{"norm": "layernorm", "positions": "learned", "bias": "none", "parallel_block": false, "init_std_o": 0.00608, "learning_rate": 0.00567, "beta1": 0.95, "warmup_steps": 200, "decay_fraction": 0.868, "decay_shape": "linear", "dataset": "wikipedia_en"}
MLP neurons of a small language model. Each row is named by its layer, matrix (up: input weights) and neuron, and shows model dimensions 48-175. Each number is 128 + 32 x the weight over its row's rms, rounded and kept within 0 to 255. Numbers have three digits each.
Before each neuron's rows, "fires on" lists the tokens most often at its 100 highest values on Wikipedia text that the model never trained on.

fires on: "S", "t", ": ", ")"
L5.up729:079108087128135134085096115164201135125152057158167129105129093163164199083094129091121122127147087108137131138096092155177126093123173115129185093137192141174090170168114136142015178138132133137183104167140107168120130096139111127136146134183171128092179106134147136094131109146096097148192139105144128099119122066093120113134150133136169102117120077145164119095105106165141109134099

fires on: "S ", ": ", "N ", "5 ", "C", "C "
L3.up460:159084101144151114138118112096186157135115064074154108158134161086144124133140152128086166088152058129132133122154121118143140116109118159126130122211159143171130181137120134152133158094126086118070088112090139102154152064110103049108099131093131171113107113083135095127095093133153132180129098159067059127132154141163166148151158143149161142139105126138112106133148158157135189150133

fires on: "(", ", ", "4 ", "5 ", ") "
L2.up903:091054080124127162201133139105099240124116163134137119128166146149048125111161162123123144126169111144052141172203107121098147136105138129145100134144168106141142147152105142119050092142101151130076142086136101112079179087113130144108124138071120135122147129131103131096176108121180180103110170111100081134099149165166132065139138115053134153134126160193143122148191177110179167119093

fires on: "e ", "N ", "I ", "S "
L2.up699:166102112185129154153110142122098105144117077159149090121129125158112137118111138075086121213114106126151119197190153163150165074177097146131140127145133163156103169075098139092123135152132120136129053131164150076130154084077156096120143154128123134137148120138144107126114170154153114158097137173072089162098155125083121152078168203137139132146139126166086036133135105113102124164133

fires on: "| ", "; ", "1 ", "0 ", " ", "\n  "
L3.up729:125103101132125081184092157121144136098094128140147083137121108133088111112131162203168117142140185128183164136105089121167114084089073143142109106182153074157154185118125143107154122092131157103097147053148197125141127167120081184088098150107181149096099129116052085067145116092133154101142142123132098130120123101093090169115075105115099152093113092144164127112111153176115183147183

fires on: "ed ", "ing ", "ted ", "ating ", "ince ", "in "
L5.up251:111164157122118093142124135120200129103106147150138128110112117213137104144151110144103123151064174152166155147058140134097093127101106124105104175108133157144177143169154102128152134127093185143115174117063105192065153155153118119123133167140116145152078086095134118092119158142122160157148106141029154190080103108128112039200159132153162069132177109126136142100155090083122092102110

fires on: "f", "v", "g", "ies ", "fe", "ver"
L3.up665:108133118099120125084103078143099118134149057112130164181069175127120176160084109110169111141109092160082158159113185123149114062132154128127203080186125110115166088098081202125152063141125097144139044119082112110123108097120162131202109172130121164119170124143097081174150136147157182101144111145083163160099156140132141108161149129191182173102086091117170108125090113117130096101120

fires on: "ell", "L ", "l", "ear ", "S "
L3.up677:191126121137133133109139104153104120140053081147163110145207092159148178120129119130093132107092104147166157157065105112156127103148165128060113140101095130107167126141120103129044133114129165154110102149132216205143155204104091089154159177094082090146131104130186124134122139094149150122160168130082130162136134103101089145163128122104160177127171106128167121138146152116123119155140

fires on: ", ", "| ", "ist ", " "
L3.up64:133109095125088137119126158192135132143117138151100088130112086144138135101092165164178195181114123104119180099103086065154126116141083150093120131109162144139122186107160120151132090163074168106165126111071108098137164132105119189100100128098162142107188188134114050128177126139137154118148115111160163095103120105140152091147093162082112084131131160170195065098152130124082087118126

fires on: "(", "one ", ") ", "Mus"
L3.up281:143112063153151147161162128187120089155125126122160070138150101168082126095128138151080181151225109154158159119138112159125081132140103077117134129165132157139129103101128158115096066106129118135101164116103080119161135162056161124144127106077105170157151183123129136115116158095155153117116105124150097145124117160087128148182107186114094171117170107179157115136110107163138055130106

fires on: ",", "ag", "di", "a ", "age "
L2.up47:151153159129180130213126156125183125128092112111126090086187165081159129165108126061142148153121119116100128111139135154156124093146124076134062122092146107142127111129079089131184095141162099148093130110123151135106152144211094136189120174134148078155144184081125157128124128109130085118082176088061132106082142158154106178077161150116102096135137106108166092118064120113152111132135

fires on: "wor", "mar", "mat", "bu", "eng"
L3.up923:130101117105095082136110097109083095122089135138158166148170133120127119148154133135102122178121156164074166138165148149191111109156163167158151178170099133149173089168155091162159060039121093131154056128128158135108101064112107082166078175113164112173165093121089121118123124169100127081147174093050042114133174203126168150125145157183053065147128147113098114128113113174098142153157

fires on: "| ", "ate ", "d", " ", "ti", "e "
L5.up496:115120088159121182091177152084079160126133162173171142147141123135187162085098069104071170124158106139098140171090166121180159130125085177153138141118108112099150123067154097097126065150136123117221094075151156133148123125092131094139056162183127107149123145156107133122132110134121129138127103118131075110106057081039098127134130206132165153089136144118147107124131078117116109180170

fires on: "b", "p", "emb"
L3.up573:145130067145081131107162111112145137143150138133134083208116143153127153127142133126130093157022051132126130122128126089093130141113131126082174128119090077142089125105137150119167143076134152131153102173135073122168132220095098106164125117099143093131097135135108078114130141174109183106132112185115084052119089188125118113125208137119133143220126181101203099157149131146151142111111

fires on: "ated ", "ed ", "ted "
L3.up172:093122120134159124098101096148178115183095105148122095127123149160154154115117143108167100181195144096107157158111101120112134104119129122156125122150075141131148111103135100140132157130122159145169176133153102117082160104110117139134048140158117145160109085128107117119157155145151119099084119100114146172122109134224083099164134136140229158130091130137103138075153064126150062120153

fires on: "med", ".", "th", "/ ", "t ", "|"
L3.up50:138143065084130138115164139139072133200117150167084172174172129161112111071106104126184120156093149116130194160114173152149120114179119150104138073091107073153120085169081173133125141113116053077153129073119085136149149094148136122139129071115102124092114120081054146141113197131160134164125108117126113087064170095064143104105130119123166146124083210168201152130108125121133087112156

fires on: "on", "h", "y", "H"
L3.up40:119159086135100088097122129226170140163155110158135136119147132038121148131114109152161152108116149127095160118157074092168175110080127127119098168142094077141134142150086164141105140163205091125081089102176172100206110155179128127087137109089134102086099118117188103150126131095135116134155121083091143112147168065122110030126161189093132150088112176110167148133157150160138068164196

fires on: "ical ", "ic ", "ary ", "ese ", "ational ", "ch"
L2.up360:165099166150119096105157148134122124157101145145166089107106125130089149111169139102054117095048090137158114152141177178136136178131084136084117124124186075112138161108127103097175123155084113115120119117078140129123137139150186077145108160134109088089153104146136136134077138137154091159170147091126150153156138132157074067195108145122164115138138095140166196035068140113156154116082

fires on: "t"
L3.up271:130132133077086099143159107159139130171197069187132081154086142154135170089125122161117115102146104193183129152106132095130171119115119055132192124094176064145168120131102158137091153085118144121188095123135126166155137135148156149121120134148179134134113169087146144088125126142091162087188132122070130152088119160093075077206144105065132142132116107172140147122144168122088181107098

fires on: "t", "int", "cont"
L3.up337:105130098085118073153106105180111131116168060166184140171149112173116120084087120118112098143090119180142135127126121092150164159133157125138180117104155152171132109133105108127089089123111146136160121173112086133141137140099135130121101110148141078115088175124138113074120215150121132139138212141083124115115117170085197072137116138103187128169072158131148141084150156153110171109167

fires on: "l"
L2.up287:131129099120111114161115107122147111118058053179138095166137108162102152141170149135121152080138121123088090105133075177201133131168094127098120178126083066144164111142166096137067123092140101155071146180078129158183128182089111102156098161143151067150079136124179149100146127114117112126125141123048115119143151069144114106137126137069167102178095118151077132097167106168174154174149

fires on: ". ", "\n", "."
L2.up651:143171089153095094132077079096133176123155152188195108114124163096096133127100156099109124162135156100099136127013174154157115125140137121108138160165167162121186145105121124161069077150103160112145096093054083186093161106115177124123176095143121133157114139137133111139124122129095155059159129163164177156116101101177148098130162190110110078185114091108140103106124128167113119170076

fires on: "b"
L2.up673:193109112171164122087122128088143168130115083099151158155139161134115121147074138124167100164041125132109114114156108131156131136152058173064115086155112095175132113152128155106168130131094118095153105144118072093107185149072129156181230088115164093116129130149133118065130173092119160102116160150128054105144144141089076093145184113159131120179069140077115109134116154141155098139097

fires on: "and ", "of ", "de ", "& ", "l ", ";"
L2.up534:146100135134131197148115125144122107159108073138101139139098136086120181145105119089146179163079122108132171162110143155068056114105132138123126140195123136098116128140073137139069138116130115137138132160123154114107144098142089170128103149101123127162071137137155135104125131158104200079078119121144126103085134046115174128127060121112182078150134100109141094110146150083126126132130

fires on: "{", "/", "}", "W", "°", "T"
L3.up571:142138109149140135126104132125098121163088150134178142178150113178118116123070102116161117082160144119141093161087151120106145131143108184143131098149109146164164113171088088111098175132083129090137170118109080099117137145139140146169153126121066094197120104123138169107059114125176087128114097203136151148122194106098039104091138128111080129141159244191111148133184127160101125115123

fires on: ", "
L2.up223:104099152164131124130140142059096122116062145117081136157111145137088142116135139097120117157135068182114076148167104124131141126131110157126136139107109065125163151116145182131148131110114088167116154069113114145149184105117106170132041109065171102131157146146085083120153091100160142138110115108125082124090196140153090105127143140109117126129105151201171175146185119116135170136135

fires on: "Y", "di", "y"
L3.up746:095161137093133210103155100118109145158139139140138083113067165123111120143154166087144061173048089174127098081111144123168165165100106141143120113113100063162132136099098113108131113119138154149127176145140112152100090131225142122170118206095158085088100161167153110149053181092100121089121167111072148173083070110153163200120139245101106080137127150123126108125172108141163134154139

fires on: "att", "= ", "int", "cont"
L2.up624:123123152171127132133135167131189124084176161148125119162158109140178223117106104125044099176084123155116113166105099200110155090107182152115143115150150091089117149133141117112149125139101136088101144156080054148143077104119103154122149143125180059123124105180152048094097161126174202157109167151095118106085181123067179134114147125101139093124079166120174132134172156134117177099091

fires on: "is ", "and ", "as ", "of "
L5.up465:160076097123156075158133075133154153116089090139099109153145162095146106126141129102102103097143143182114069093082112110052150119074099139143087165133143116162100140101145162175100179142164129132138168135106095158105157118138164161135137117055106119223113138092152131163126096123102096100089092098036130082136127026100133097122172166128138078198108109068167167125129098174129103100125

fires on: ", "
L2.up569:151120129169068176096072126160129144134075111162166137122097122133162141126136159177109138143132153082113176121066192065135126130129095151104111157140131110175139133178124107084121149142132184094159140130132140121067159136071122115158093145100102149185091198109139173124140181197096154085151139130155179102079073081136138083202122159116103078135152100134083093129061169157152095109139

fires on: "\n", "on", ")", "M", "e", "el"
L5.up14:141165128120128215188089107043160131081137112082127138183171208114121139066160117073159128153101145142155141210158071138100157161087106148191149143142096144135174128135123111078117124115121098151146092086126062135092156161101117156121093167117074139161144109108122138105172108130123147181096161117120090110155099140125123122093063093119122135095122125080117129072089089075101149150126

fires on: "s", "en", " ", ": ", "- ", "j"
L5.up540:142134152126138147180091093202126108053053102142158104109107088109138125117122184100113097161117097067139081115181127146183164170165158114170081176171129127129083137152103163147118125166167118125125135178065100082095164154150160097120104143107133155141125177110102101113131181037135161141060109065153101175058155121129155079120125083121110100141167115171101160117132108139167177135114

fires on: ", ", "s "
L3.up476:122090152164073146064143120158151147173155145122118150104088125117127152131093174175105138094111185072085172101128195124114124150113093134110159070111187130205145150157089118175120105125148150215188126128147077112156112137101150145138112120130111131122111112157139093116152133187136125133157157112112165138065100053112141075137083113125141099150159083160110061094113167096182037139139

fires on: "rem", "at ", "int", "att", "dec"
L3.up224:126105133128155138095113071132143081082137142164144154072163167184134169109174131153091145101078087119168140113166125131165185109126119194110144105155186104137123138176171101132132125117129098132086120053038117138155102089044102106152127108103117111120090145134138091102075177113139135110134161126160114087130136135108134133130135161144160151144107158196118164074111187168085174109129

fires on: "(", ") ", ")", "), "
L3.up166:203085095162151104199149116167144156121137063107104109123113112113118103094135127133124163136207127187116089100169082130148169098132155112081135120132158109086156112165101096118137082146158116119135135106091106127179094140123133130110110144100106118160134128100076124129103124112157185160187099143122140154105195168165147114164128164157074204150157100141150106149099119116162092055065

fires on: ".", ". ", "; ", "/ ", "| "
L3.up929:108154084120142144102132169138141143140102138169174076088119139070068116144131186108172099212143131088181107123055102134188148053113097170069150173165142086137174123172112110150067113115118155090178142098132190100136079121131154107099125101127122155108112168114072097115106155107127167098191115117098118143148116113135128193156109203122087151143106119128162118105057147186101148092122

fires on: "w", "g", "v", "old ", "ov", "ed "
L5.up271:142088132138148045112058089133093125138123095149114115133148158166157159078164184135156122134145051124083138152124139147170111046059155117162135105137130082110170126091157111171133099137156183127100110131140108097088135147157166194141111146122128144093115123103169148148143184174144164159148134152111148129123140093161132163113102160153151179108093234198175086068171102107109199119130

fires on: "n", "l", "si", "th", "ti", "d"
L5.up581:086182107173074141208102148157115185135152127132122138129150132138121186175162128165068133126148108158103068071150151133143122123172151129139108162126103125105077141138152134132072120130085154150091126131039161114142096100113141124095123134090064112160122111099120127175115160044138110088173180101135162131109189173137104082133100133130171167214089103159178084086080092147091094130085

fires on: "coun", "enti", "ent", "Coun", "ate ", "overn"
L2.up64:126096184187165127138076147137169105130108138076129146113120111175106161154158099126125085142147150127053134123184140161127057108143128142174189092118142106136112149127156176110130100106051126147119095186099109138100080110126199143083152117164155145138219159116162084130152129131117099154095135155071139110124121098119105163122113152084101127105140152114105165093090103166126198116174

fires on: "ap", "tis", "cent", "ent", "6 ", "enti"
L2.up463:123140179125111147186080084175205068116171137127114116140143137123093144131172157141168132147079113164057111122145135165146126184083121170144117142175121149167178128136117154159148070116112102134124118152145080130095117096119164139137163082149117132101125093140198077060145192137142169111117137124092079105089169139095121120109157221060090104167095159156122097157099018134116163100122

fires on: "k", "{", "v", "W", "at"
L5.up819:112144147176103160142123100103138129103156100095136192148140128171118108171106122094147077074130148171158136183115130121170079136184113126147164142170096172140159157126119132133094164150106141083078129091123095058152138073101159169105159116117156102107059101137165117129072127089156126120135128128101143247128194088126166132166103120111076163071107129140102120109151133125035119162128

fires on: ", ", "| ", "ail"
L2.up284:101120088135122133133160136104080118122129142109173122122107075128117118121117122134167129149095110114123117103138061144171115136149089189105138127070120112163166137170180176142128117116110097139114182069121146134143124167075135224100079101062157086116147167163089098121160156081178181131111163144170104146121142149135102108134135112146112104087122155091170157121151153107114151143173

fires on: "se", "Se", "iv"
L3.up89:149054152129158136155086126159170130185170154127134130121117159122084065098096096101134125107118181183104131114050153110082163096190126131134149173162097111100108151117133123128146116127141104110090133113113063090177087114138131150145109125067130115199156122170129175170075126140070132132113132127122111112175191113166115145091151078124156170155159164131087101134112102132175110112069

fires on: "at", "==", "ec", "–", "or", "k"
L5.up492:134159119125140167150177150116164130151140149136178111094115178141115148113129114165149093118108149083070158127112123144124083100111124117098160037157115138122184180097170126092130158105162165099156096095114163089095100162092187166123082163138086088197163164176128087129098111095121060122141092160121157164156145094133159099173148085159113125119111073099201160110108134153138136183105

fires on: ", ", "), ", ")"
L3.up451:120111136151112114146135130096090164089048120130127123142111109149079165135149140109162135132113121159135071121116112121100125151138085119143148131106093120162183148148160156120146143103080151160090162083095146172146131164153110192107121136091112099104100146141109089138142122117159149129040159124125108098094135095109108102104150146150181133144119147162157162145156164152124138120102

fires on: ".", ". ", "Ge", ":"
L3.up450:109184093128117139134082118122111126104133182145196101156161128142067075052136114139194101151161141136181082136109100093151151061107064166095103152128142102161143123099120138041083130099099120039151088144164092145113076158145136079127140115128125159110201186122138100132149108039141111112102087190121151152127147147197132172133189143104117115142141158090173097123083133136188149169121

fires on: "), ", "°", "t ", "ame ", "ace ", ") "
L3.up237:182129046141173154181147203100112163102125154103111112173096089181099114097090072159178164150138131122154132130162122105131115094122080126154119108085090143139198124140115165136189108119114103135208156098091072136136112082171123180159108139139155154150139099148166120150168121115147153094071101153126076161128161122154150115114156053113170112111101159191133055114163137099183087095141

fires on: "ates ", " ", "P", "and ", "s ", "as "
L3.up25:172106034130140134136158109200142147172151103095105114128108149148137154126085140148137122145119122091126089060087109108073121112089123121156169168175057143122150104133157126193142212128145156148103152077112154157073138118098200133064096145100108144127146082161132130141078106180106082149142141124132136152062146070207110161139114151070174107143126136148160169112148142098141118122097

fires on: "("
L3.up956:138084069154099145136111120142103212175157076102164069179119086162091103124157145142090120134187123164089080107198083096109130065137146158097105152131170177094126110139114155120094071122145132084078173074145071098143162147096166152139120154072155097169114135121114113099133136159135205109094114166161109127061163129130108106183122153124114198143151128152115119122149109141096080156118

fires on: "cont", "int", "pres", "cl"
L2.up720:148112155086155145108146135121180109093166113095206093134130118152171137073084038137137110174159141150107086084156165170169131135118116164073196152123168120108130093157160144145152083126125121170141105159101126094124102111100125148130129114116164063126122138210086103040164131168075166106100159142138180070092172149040182121102084129137136063146114156140168143091127075143187137152118

fires on: "ri", "ant"
L3.up841:113120094104134168119140114146081172155165111133143125158080104149152146093162116200167126163099151154091184161160168153152184082183107097104118125075147115176132211091118084093139189154156149120155118131110181189145104167109120060139133153144125155111117187164122109140086104127126141102107087147142196164087173125097118089156137105114141167154101128126117102117102157120134201083128

fires on: "| ", ", ", "), "
L3.up897:083144093122151112123129185155151126128095186138119142173100086094072155076106086125174148170113180137181098109116142142117113119127126138142121148113131163149166119112152141120144087146089113175146127063020117134105140074079137185150097126090158105120160168131152096107160136130172159085132158123108158149160113052105117114147066125133089152158105141200143091088119096065135138180134

fires on: "the ", "(", "an ", "-", "el", "ly "
L5.up12:105081123119107127141116054118087169123076180075133127116061166117087134084172125113138134102170080129061067102183127142078091105170166125091131078072106105137157154094143170138085219124134147094140094106123129132110102121108189099142171134130164112114166129149139117174099167119093129171105150121104109067110194172138126104144094171138164155162141117099161196081148138169139085116122

fires on: "di"
L2.up204:161145138125131131134121107151110144108110092140148090106114180126137132164148161066111133147138125162121132057098109105171135175093120103146108102131177112152138142154168098123161096150120135133096198137166113139160094104208131156187168180111129071122133193083124105146064144063133082121124134156072132169107128113163207241097114185125163112145046107131156105076162123156142130117101

fires on: "(", "the ", "T", "==="
L3.up521:153103110136067127109106173139146178115103145186142127200089135072059098112100126129111129058139096084086101125155130108127111079130112143138141094171096242142093141111157111092099161148113141185121094094106192082150116079126131132099154152098099132091094095162125112134130161128122105108112164158109163134111096128081143174144070180183196153143125167100153124073094146174118133146146

fires on: ": ", "- ", ") ", "(", "ity "
L3.up640:102145095120118116141106133157158095195142141117199134145128152094124106093123140126140181142167114051102104134165168148161164106119147098149103207191126137124112166063131168186148154130066094111125107141113113093156083112170162122154106081080146159101146142084141078130125183104168115108163124114098098114096093122128139157140156058108123154090142143170116091068105156181158141134150

fires on: "at", "ul", "fl", "nam", "al", "g"
L5.up536:061105170085141178185154092083181129192170094114109125139116088093099170089134138097116184146140116081131069161139067080144122050139098142184159188182115106135136161120163132076127142128151110088064106149112130120080103120164141137117124119125131105130135153120171104120122137085104083118146095117130175152162148183188119141131144114113166137109206151131097080103140083167185100180104

fires on: "an ", "ic ", "ese ", " ", "– "
L3.up561:196094124181150126161092118117164104112096153124132125136106168161114106091151094141071154108147137114160117118106170157161152139171101121064141129125127105160187142109177071126133179192086049156166093137052133128141139079132122090145126129142082121159116161133092157130081118127139097149106199118096105114191157140161049061158093107145166086119125185136091179063145127157115121201121

fires on: "ed ", "es ", "le", "se", "has "
L5.up36:050151133140152067101078108165131194092149122116115142079108113172149076094144177137164120115135135127099130121066205089075120130111099141162131111149103121156125162084090145197165158177117176145132133124053090165111143040134107138082132157148129198160120091114207154144167136110099091140080105136094162093076099159169102159144116134137118157115141105143137151137131054106164130109127

fires on: "ed ", "s ", "ted ", "ost "
L5.up508:162092162124189081132127125128151138074150072143159146119086130160164140109122180127145173112137114142078122099083132054157131043118184074135131082092156086162155093107096160196162135112125125140180100127150121132141112129190121128169084130142139177145154079146182106156167148115127120156081123155096141129106167151197162124162102074108194103115161072159170132119184175057144130089120

fires on: "y", "ing ", "h", "e ", "-", "b"
L5.up247:131114105163146187104123158180138165133164171091153121113106151135138114106108140099133097137073101116122090174170119167126146081109140087099100135161126033158136107210081111098169086154186089135103157114113111124100160141138084117123164117158142119106081125152116103108087150072186155135149155166117113104142138126082203062103162202130084116121093123130154124101158148140093119149180

fires on: "b", "t", "str", "p"
L5.up631:098140100172109154091122118077198190165155131114123086154132149137114114115088147098089093153133079146111141101152105137164151103136142096107145121138084123200128110106144179089140175073068116162112063149108089108165105136065112119127155119185144111109082137108197087113104158110141135111102132162090074030049080179134088113136116187098160193171066141116113153135154189168108126154135

fires on: "the ", "an ", "a ", "-", "two ", "any "
L5.up523:167135112131087148144134062114148130148097171201095104119158088139130170115155131165136156132175142124142129072090133072075144117145100110104092145104072080138109131152134134087163114137142129144152114127149087101102117132160148184098186105165120091151148143079166140109163117150113083146146128144074178139121163118128087136169084139168122110185156169080151168132101134195120097083175

fires on: "F ", "I ", "L ", "C ", "S "
L3.up675:159116100142157119144175110134129199115112101126230097111131143122112181130112074070151088130164134103141068140160118115157148115195154111157121146151112161095109155165145154166105137125105133095158142090137190089136147153056110091118076146129096109090177129133150129130112159179123155087126113136091161108108188114108112113134180137139120117163119119137139128092176186095157118206123

fires on: "b", "ing ", "c", "es ", "vi"
L5.up628:086169118093097180138151102110119150097143136114169169134033127163111105129181147128122092169132139141156206110120117160117168152116097155099105070083109151121182171152111112159135111103162124135107086145124093173122094129146088115140124115175156138168122114133083097152121154085173167128107141179122145130109080160122164067121112237079128135108094146127162136118152164086096124099155

fires on: "–", "0 ", "-", "==", "; "
L5.up519:127122068094120088146160193150163165186138160106129099093180104174111090119066120115125119204152145093095105142128086130125149107155092184140130082180144079102178132108169070105162180128102097128101127131143115114191060136105140146149127163137124169142103144172165047139075108118103181153129142117137176155177169128100176107112146151147132085143093098069099129064133060147153142137136

fires on: "ally ", "ly ", "olog", "en ", "not ", "e "
L3.up612:189064113154155096203150140146115139102103104113103104101125127089149161160166150088094084160193142212085113111063156136101140177156112117113136147093162110164110091229096075103086112127158092140109085103125181083044148129097113133109170150118122087100140110163172134083097174140177128121185137167112128111141116107143131125175142119146115087159094140063155112139153086109156173168129

fires on: "di", "wor", "row"
L2.up833:128140113152106131130165165098124119144136096143129096133146151071154144137101055117130049109162136143087143098124106121194215135073165129198097182144108096185162145111157083144145085200137107140055153108095123158119137109125082175176117165132153076103141112116117136193101134151128147081135171111045118141093116180156168161143151191156163079133094083122156099095097156109115120148168

fires on: "as ", "str", "dr", "t"
L5.up752:168103077108117088104102099113169140132181140162138067081096085112168085118112135066202126140159114119159113051127108132112124117068107122129203112124205150119129112128110159160138063150145112121145141137090152214092062160168132123147083131110131110123133107067126190136144093140128107075101164104142125128073184121111158130155155125160175127146125110113124099116174105145115131109125

fires on: ". ", ".", "| "
L2.up466:119178117161103125151110169112149109093085171133151087162095146141110126172138201101138085126189130150128100121124116124146122089114115134106156171201130098163137129129099148076118155134121151136140106075104132115105156092175127102128215145163117103151128099131086134103130136126080136109136110099053116117084141123152067113124154161105133137181146149148160140079143166162125148098097

fires on: ". ", "; ", "."
L2.up381:134181130114062134161136149139137129098109160184138103149091156157106109113092212094170163147150127106159083094038109153127138083105088146093117141181146124116139181114087089120126087115107190138174071149079100137160098117117150086108147124151115143133209145112129122114109098096116132098170096176127176143123120151144072156155183221131141093168128095114151095076103122139158157146120

fires on: "ly ", "ally ", "ely ", "ated ", "ed "
L3.up587:136106121167132159136093091165145089147112152146115146100156124126082115136152143142062039156142170122141134147109115151139113129177116153126138158088149101096153129137153110154076128122138138116142182107183153127139125119147122034151133138156130118126136183121104127050120143154161102091131146144107173125098129147144128163180168128118165133119067125086131155104200090114167095182155

fires on: "l", "inn", "outh "
L2.up480:162120121065110154139071139077141159124111132155141102077157125181067196095185081145151172081114114103101108134151114124179120115155140113097144160126117124106091137102134141197113175091080128169117115082095138136185167166124134107141099205105156111149154129117234146074184164136125102091172122142103120116190102062117130110097086138110145135201104097212111129093080108166127156141093

fires on: "ed ", "ame ", "es ", "s ", "t "
L3.up902:165142098119200131100124181136145157094088119211191148116142108210110122111145138185171153148166122134150115111152186125138084091111184115094148074067104097180145130059126107121185098139162143147153102121101072163106136101102134142137063165132103173111075115141124100157147128128118065157114121122108128161117156139188104080159121086129160102128181107165129111105145135087176126081124

fires on: "int", "cont", "ef", "t", "1", "ant"
L3.up833:167109142091159114131125125162115157120171087155150132108125141178158162145185054105135110059073143105107147134156139192109168155133149143101171109081147132129116163148127110140122165117157146195100131066165126130140105127120117126139133140144110120157105088081116094079106215119133139104070122173148148130152119157063123106129138166078171213102079155165166131121134129149125177068119

fires on: "cre", "ack", "vi", "duc", "rec", "ph"
L2.up351:098116174149109168122108156120097090185110154089080122171116089111147134131137129144107167127146118087094203181070141163134124140139137102041099091152113131188132156109150186090098061165135179154175102128116130105104072093133131071122196131138138165135163132137150121145126124111113167148139147130156080078102174188152100071116111126110178116133147084120172100122112098162135112090089

fires on: "se", "Se"
L2.up823:171064139118127116094130144163155173177129077089134141125090123135061079131134109133125131126065162161115130147007138146110139110132121151116159150107106141135161139120178174136113111112096163097159144112151123134143091128133103084161108105130094101177117116110124154118138087188073178135089131071187151090167100132146074190163172081172082163138151109105071135113135091080185132127080

fires on: "of ", "fic", "and ", "by ", "\n\n", "includ"
L2.up257:145150046102109150153151129107120144098177080132136123154079185080157097135124077122151163095100135129127161169079142139111109135129144233136189116131175139176115076165141153118084124139095102109100116141121097143115117088133167143136202130090060163212133126115137175126149138138091108081110080130160158168132118115135107070187133122116130104169139097096079072128146148114172091158134

fires on: "ed ", "f", "known ", "not ", "or ", "old "
L5.up102:182118182152155122112108126103162180185144140124079111087093117177173130129154133137076164116147108087113171122141122104112124147161147117140171148104130094205111110117135073136146162094129086114128127101179119127078126095138198169062147118144084121119124078081109155111086160169123177101127112144104110103139123132135164112138181144192163146119087189126084125084125083099152162127084

fires on: ", ", "ow", "form", "ain"
L3.up605:161126076131071125121130163225129119158099111167140172165133171101158110133157164144098227131163156076108157106117143089082157137139113148135103122089170105122155145209099140158123127132139135120164209135110179088100118129122151186106127142158127189130165115115106098116143146171097101106148161148105137118121086090097109063156093153096127120103179111120083121123130163063121071151105